python train.py --n_layer=13 --norm_eps=1e-06 --tie_embeddings=true --init_std_qkv=0.0412 --init_std_up=0.0412 --optimizer="muon_variant" --schedule="wsd" --decay_fraction=0.923 --batch_tokens=16384 --train_tokens=149000000 --steps=9095 --dataset="wikipedia_en"
MLP neurons of a small language model. Each row is named by its layer, matrix (down: output weights) and neuron, and shows model dimensions 16-143. Each number is 128 + 24 x the weight over its row's rms, rounded and kept within 0 to 255. Numbers have three digits each. A neuron's up and down rows have the sign that makes its largest values positive.
After each neuron's rows, "fires before" lists the tokens most often just after its 100 highest values on Wikipedia text that the model never trained on. A number after a token or word is its count.

L8.down232:165130158130153152151126104133114115143100146159143134145102121148065123116094108111143163151138093106158146106140120144138134042163156139097111171117120098094138137108119159153102118131196131131116130138139140145117127137092106110150132163057153106125113130114137143173170164158154113142091146143111140155109171142133167097131100147121108112156105108123115112156159094145120129115136
fires before: "y" 32, "ies" 11, "i" 6, "ial" 5, "ied" 5, "ul" 4

L10.down455:165172126114156161126136099121143141115096175149128133130159129126144136111138134079132170078121123127151178100185108114156147170115133113159111150124081108106110117111125112138097100132168109110117154152139106093126132166117135104125172133120171139131114096122117100158117128129140108091144123111141134161136121125118106110174096108122153166137146129144124105127090099184138123162122
fires before: "0" 32, "1" 19, "2" 10, "3" 6, "4" 4, "7" 4

L10.down266:136154063147105126140110108126109151128114139121101045098122111131116135121139157128135113087138104115105118123133108122126123120134136126138131141115144158111150102123107098148094117145143132108196093158108092129091134170164111162113110123156102146148144109133073163120099172113107080148133120112111101119111081140137099124132151153117085161120106121106103143142150116133164107153122
fires before: " in" 17, " on" 16, " to" 11, " as" 9, " for" 7, " at" 4

L7.down174:163074114104126158103106132127092139099143168095170130122157129152132124144102156153165168127128149075140118155164148125139088151112130132116117109116120086078096094156146148107142127125131151139149119109142075074111165138096147157133116095157104139116064142124132093104159111108134114109138122108139097151134144119159125108133131089139087126137104166117151166149171115134126074101140
fires before: "ation" 20, "ound" 9, "io" 9, "ated" 6, "ies" 6

L7.down286:105077076109176121143122106150180114118089117150120123140146110102126144166093147145124102121171137141105133150107118153143120100181081132097174119105163112141127113153146112159163117132162097148129108130092062151104134159155100119134116107115132175116109091119133149129130154118140131118126116122137122104158115145089120129133099131117171140132103095095097166107117121183135132134067
fires before: " of" 14, "," 13, "." 11, " in" 6, " for" 4, " was" 4

L7.down392:166151137108099109097083148128148106140152116142141159110152128109162195152124130095108128106166156122118161150141181148094149105128118155142107133163105138117144113149173145137134136158115118137136130113115144133112101143094105137110131128139145162154157123116141107100140150099137088114143077128143138124154121093131111125132138175136132157129119125102100110143145136122195099117144
fires before: "\n" 48, " place" 6, "ong" 5

L10.down379:104081146189116125148156123119132126128157098124129133124130136100151143149079133139155130107100096123141108149118118110080155151107129114125147163135143107136092107096160140104110102082152138158103167066160158139116107131110131136091141134150128113175115123113116138112117108133122119129168132112116163122146108133124135128166167104091153138113135133101159105176160163128147064102123
fires before: "ir" 22, "al" 18, "ing" 6, "em" 4, "ill" 4

L4.down153:124100098120141115140111191136139115124088170151144141159118109118153120190166145132115153125134170117110156121124104156111149149127117111128114118148117115085089128175142139164121098123088127154132117105133146133107164125151119108110099171132155130131136125146121144116117123121115129138131099091134127127100133155148137118128119135141140112160168175167161099093154152127140141139138
fires before: "il" 16, "es" 12, "us" 9, "ific" 8, "in" 5, "ing" 4

L10.down447:164075117102165154133120125133145117089151111112154163131107140164136149081127138108141114128169104119148127154160103153173172170122108115148155133135139110124134110177143116145088115111125107141125142131129156147176133149186121093133157146093105095161173113069145110160122140160129109120127104132145154148141157127144088120143130128084081111089130154142120133125145130123094101128116
fires before: "\n" 33, " (" 23, ")" 15, "1" 7, "0" 7

L7.down148:137098137106138130104163129117121144086123149159126140145105169098155151124155107121179114137095155103109145132146097118125153154106140163155137128117138106118130182108157116159090098125162126098110121113095145094133076119153095093155140136150119117148132122159113085127158145146175112152176104098124126183130111167100173106087150118098103153141115136142128128105126103107140103155109
fires before: " |" 45, "als" 7, "s" 6, "\n" 5, "q" 4

L4.down362:109096133108146113142146126103114075170115137101131174121095127162152126099145143110117119117116114086139103186125140129098127142110131114132123145148140192113123141154147145161150164133123139116137091145133135095135135141087098100127129127134112063174153124084155155140116115141162115122146153121119111156114141109129139092136177138158107142117123104100137104130156122123116135118067
fires before: "al" 21, "it" 12, "th" 7, "en" 4, "ing" 4, "on" 4

L6.down356:132137116156165146119079088150144080123152120130169164166129133143139116150133168123116162114150123126111127112066080119085101153135065116172147160149119169141107160116087109116160101143181116116140148141173112122128113107158120150112115124108136124121117102124124083077094126123174123148149101079095151122143118077119090144150110117122179092129133133137120134111144120101154133133129
fires before: "\n" 55, " " 14, "|" 8, "F" 4

L6.down145:122155125136155091092121141104130187135104132126134136158140109171136150093187120116155066105092144154097099167085114104142131124157149134131085126098158166144126137116138126154099131171108083147106161138083109095142111117134134162141143124154141092162149115160146123105119152132096134127158105129114119135108129125143104159122115144119104115143132131102083143140113145126158131134155
fires before: "\n" 51, " The" 8, " In" 5

L10.down413:131157168159127173113136124168136159121128148116113138130080125129101132061178119121112105161143094144141102134128159148096140165099120111142145127120099114104136169110123161142115110101101119131154135133107107163112138170126119141141133129094100107122121160165141077124139191096109119113118127141154122138127139118130103099079141109149116125149093105106088124133148099095122094105126
fires before: "." 31, "age" 8, "and" 8, "ar" 7, "an" 6

L10.down442:115124154082121179158094124113101142140147101157185101111179142117148091117177135113105115106081107125121082107113108169152165124165097136149135110151116136106093125105143124126110132115125111147133105173142126135113139158085126131127087094146101109105119162106143123159110145143133126081135147160163146148119165146110120135091156146093123153075120117153115107112126118137157135144129
fires before: "el" 20, "all" 10, "f" 8, "ell" 7, "r" 5, "x" 5

L10.down407:122103132093132087120114111133113148110158145139154116137135094097143123149117109132123156145144113130065124099164107127106105124137185104122124142138111159089092164109160130162120097115105119148132132118139109137121098138118128143158136119105148117110104177135143132111121099161147123123118100131127118145130137143125161084084129100149131172038123091109131096110141149120075123131152
fires before: "port" 18, "fer" 11, "l" 10, "c" 8, "le" 6, "vious" 6

L8.down238:120111139119091137141145126125137131182152144069153091139135153150183149148146135159161129083136076102098100154128155127115110136113137142134124135149127110131181164076112148125112152108132102114137097164122108094123161105139109110111139116099111115140143161139145136152121073140120145147083124152121139129117162107118129155118095114092126159102096149126077096107170139090092133121105
fires before: " |" 32, "." 22, "″" 13, "N" 4, " m" 4

L10.down479:096133122148118117113136117178173136128115198120136156098104152152129124110150120121173124127155146113136115063108142179149143149123131120116097127151168141142141132128128130123134103092162122097135113124112126125136109116115087147110128131133105164176116149132147063116161126088137115114130095128163137107108077155144144134172129170115149176112116163146153177123062150171143160116114
fires before: "ch" 28, "g" 11, "ts" 7, "my" 5, "ran" 4

L6.down63:072102172107157155105096114078151111148122136160174120140127150110110097123148152137109072134147124143115134127116103145089125112150122103163134112142090173115108131119126112104144125131114111174154161102088129114155148131146121154172109119119160107134142095150128143124146121104126102141098133136137124098169163136101138099089159143094149106135199123108121122141146140184135113140101
fires before: " •" 31, " S" 7, " E" 6, " Time" 4, " P" 4

L8.down487:116151101121111145104106115139104143088123108095177107113155109121138169122085170118133178141094111071120143121127133137115126113174104093104115121133120101102143093137101109167087153146128130098111097137127148146095109121147164147104101128148124103136133119112115133163122135108134123147068120151130156114129128099176112150092141138159102107083096140159107130118121139157073107086118
fires before: " to" 17, "ording" 11, "ess" 10, "ar" 9, "ount" 7

L4.down246:171128142127110198133128125153148129109099117119119157121149148139129119122143134122124097130108141100088130115166162166163113160102065129146133129104148149100127154133146155114088146168171127167113133128109156162112128103148104134130085102142123118119135138120133086108136127144123102144097099123144126163125099128099144125101125131116152072141108132137123111134130167090150114156129
fires before: "ough" 18, " was" 10, "ose" 9, "us" 6, "at" 5, "ir" 4

L6.down136:092124131143132129128143119090185140116136185112161093150095104130105184133086124182127104084105092164106140114168129131119132113131157141124166169132106117139177148135108114135140101120170132144116125142121145157123188125133123098168156131107134166114142137143148081128153155101123092119138150143120119108155127167102153106131103094122159098131152150136104137147119147099132188110109
fires before: "," 69, "." 9, " and" 5

L10.down154:119117098137093118136124112151158144117106131129138128153098172124101194155125037119084095122123131151173113116121132105168133138108053134140087098169128146126167101096151133173094105160111112093109116152110134109115123099141147142125136122116111138136157112168157102135162148131122123155146136165144108109116127142105108119135143134124128121116167160094104120140169129120166161161146
fires before: "\n" 26, " a" 18, "ol" 4, "op" 4

L10.down179:162069108124146139139160172158130155116147128168123120122145132119135174135151113099125156160110122081159099117111136106151149077128131133115118108147122108115131144117145088107142151107110147154122117150129087147135124090144112118134107133126160098135155130136123145101155135133119198147094090160089141117126119128117108104121095089214133188148123102141136115139129104106084122116119
fires before: ":" 32, " m" 11, "er" 5, "ver" 5, "s" 4

L10.down347:095118157118118149137145097078126110119119178069145102119087124112090112113143100118087119169134119103124145108138101133140134087074131141143154160129163138155096129122114164105174058148157133116127114130113141119161149132124119154123160121137101131136098117147163155133119138110102125108125124145162126105101123124121086128139088085130101148142146175141123154109140130153115118156116
fires before: " |" 38, "." 16, "um" 6

L6.down64:084103086145086139202116146130137136107134119178094104111132095106105119139127186133139131153109136155168108152107111183116147166116157111115118156138149099095117109118111113148100128099120103138130101131136117141133139131113138131118085107116152099097130082131154130094118142110104154126126136114102173127126138129131138151136097135078106120127158128101184186135168144132121102143151
fires before: "\n" 25, "er" 10, "==" 7, "s" 7, "e" 6

L7.down65:113145122084090154101112119129133125136150098125152125106113150166125141135184134143107173180140137128116148135119103101141147147174176114104141165125130121099152158090113116140125103142142127096147150126099111096126158116123110156140152126074098127107120151113084135134132134126152080128151130162115146141120111118126142165157137120129111156117163135141133121140143129144111075120096
fires before: "8" 16, "9" 11, "7" 8, "1" 8, "5" 7, "4" 5

L7.down507:150113104132056109143128109151127120114127141102115134169145128154141109133178095156125091169096153109120158103130177125115136087105099141186145147158131148116159090139123135106125115143119091148114113110122115168134062173164127169127104130123137124130131135119108152130134143142141095142155140122136149115143147124134142140127141117126116132178163128163119132135144146131056132173135
fires before: " •" 33, "C" 7, " E" 7, " U" 6, " " 5, " Time" 4

L7.down497:171121129134104097151154105113152125131107148110121078139076145108124119149138090117127125095158119158135131170178075148122149129098108131140130109144137156145124106158146157135110125135124129130126126153147079094148171093190130155182196149094155168103074100146103090099079088104126133070150121131130139113117138101144147123127113152098129149167110154151149101139103128146118092104152
fires before: " a" 32, " an" 8, "\n" 7, "==" 5, ":" 5

L4.down306:116082141161132099162114104130154105166150136146123099104150149141113107125121145141105082106158105135120146135148123090104094130098118117109134123109116151145139168146138143155103105133128147104137160143155140131137141147106115099129113143078106087135125139115138091142098147131104116156127165131153110146091119156111126102136092147172133151117139207150198128135101146112151147095107
fires before: "ased" 13, "es" 10, "ase" 9, "am" 7, "k" 6, "te" 5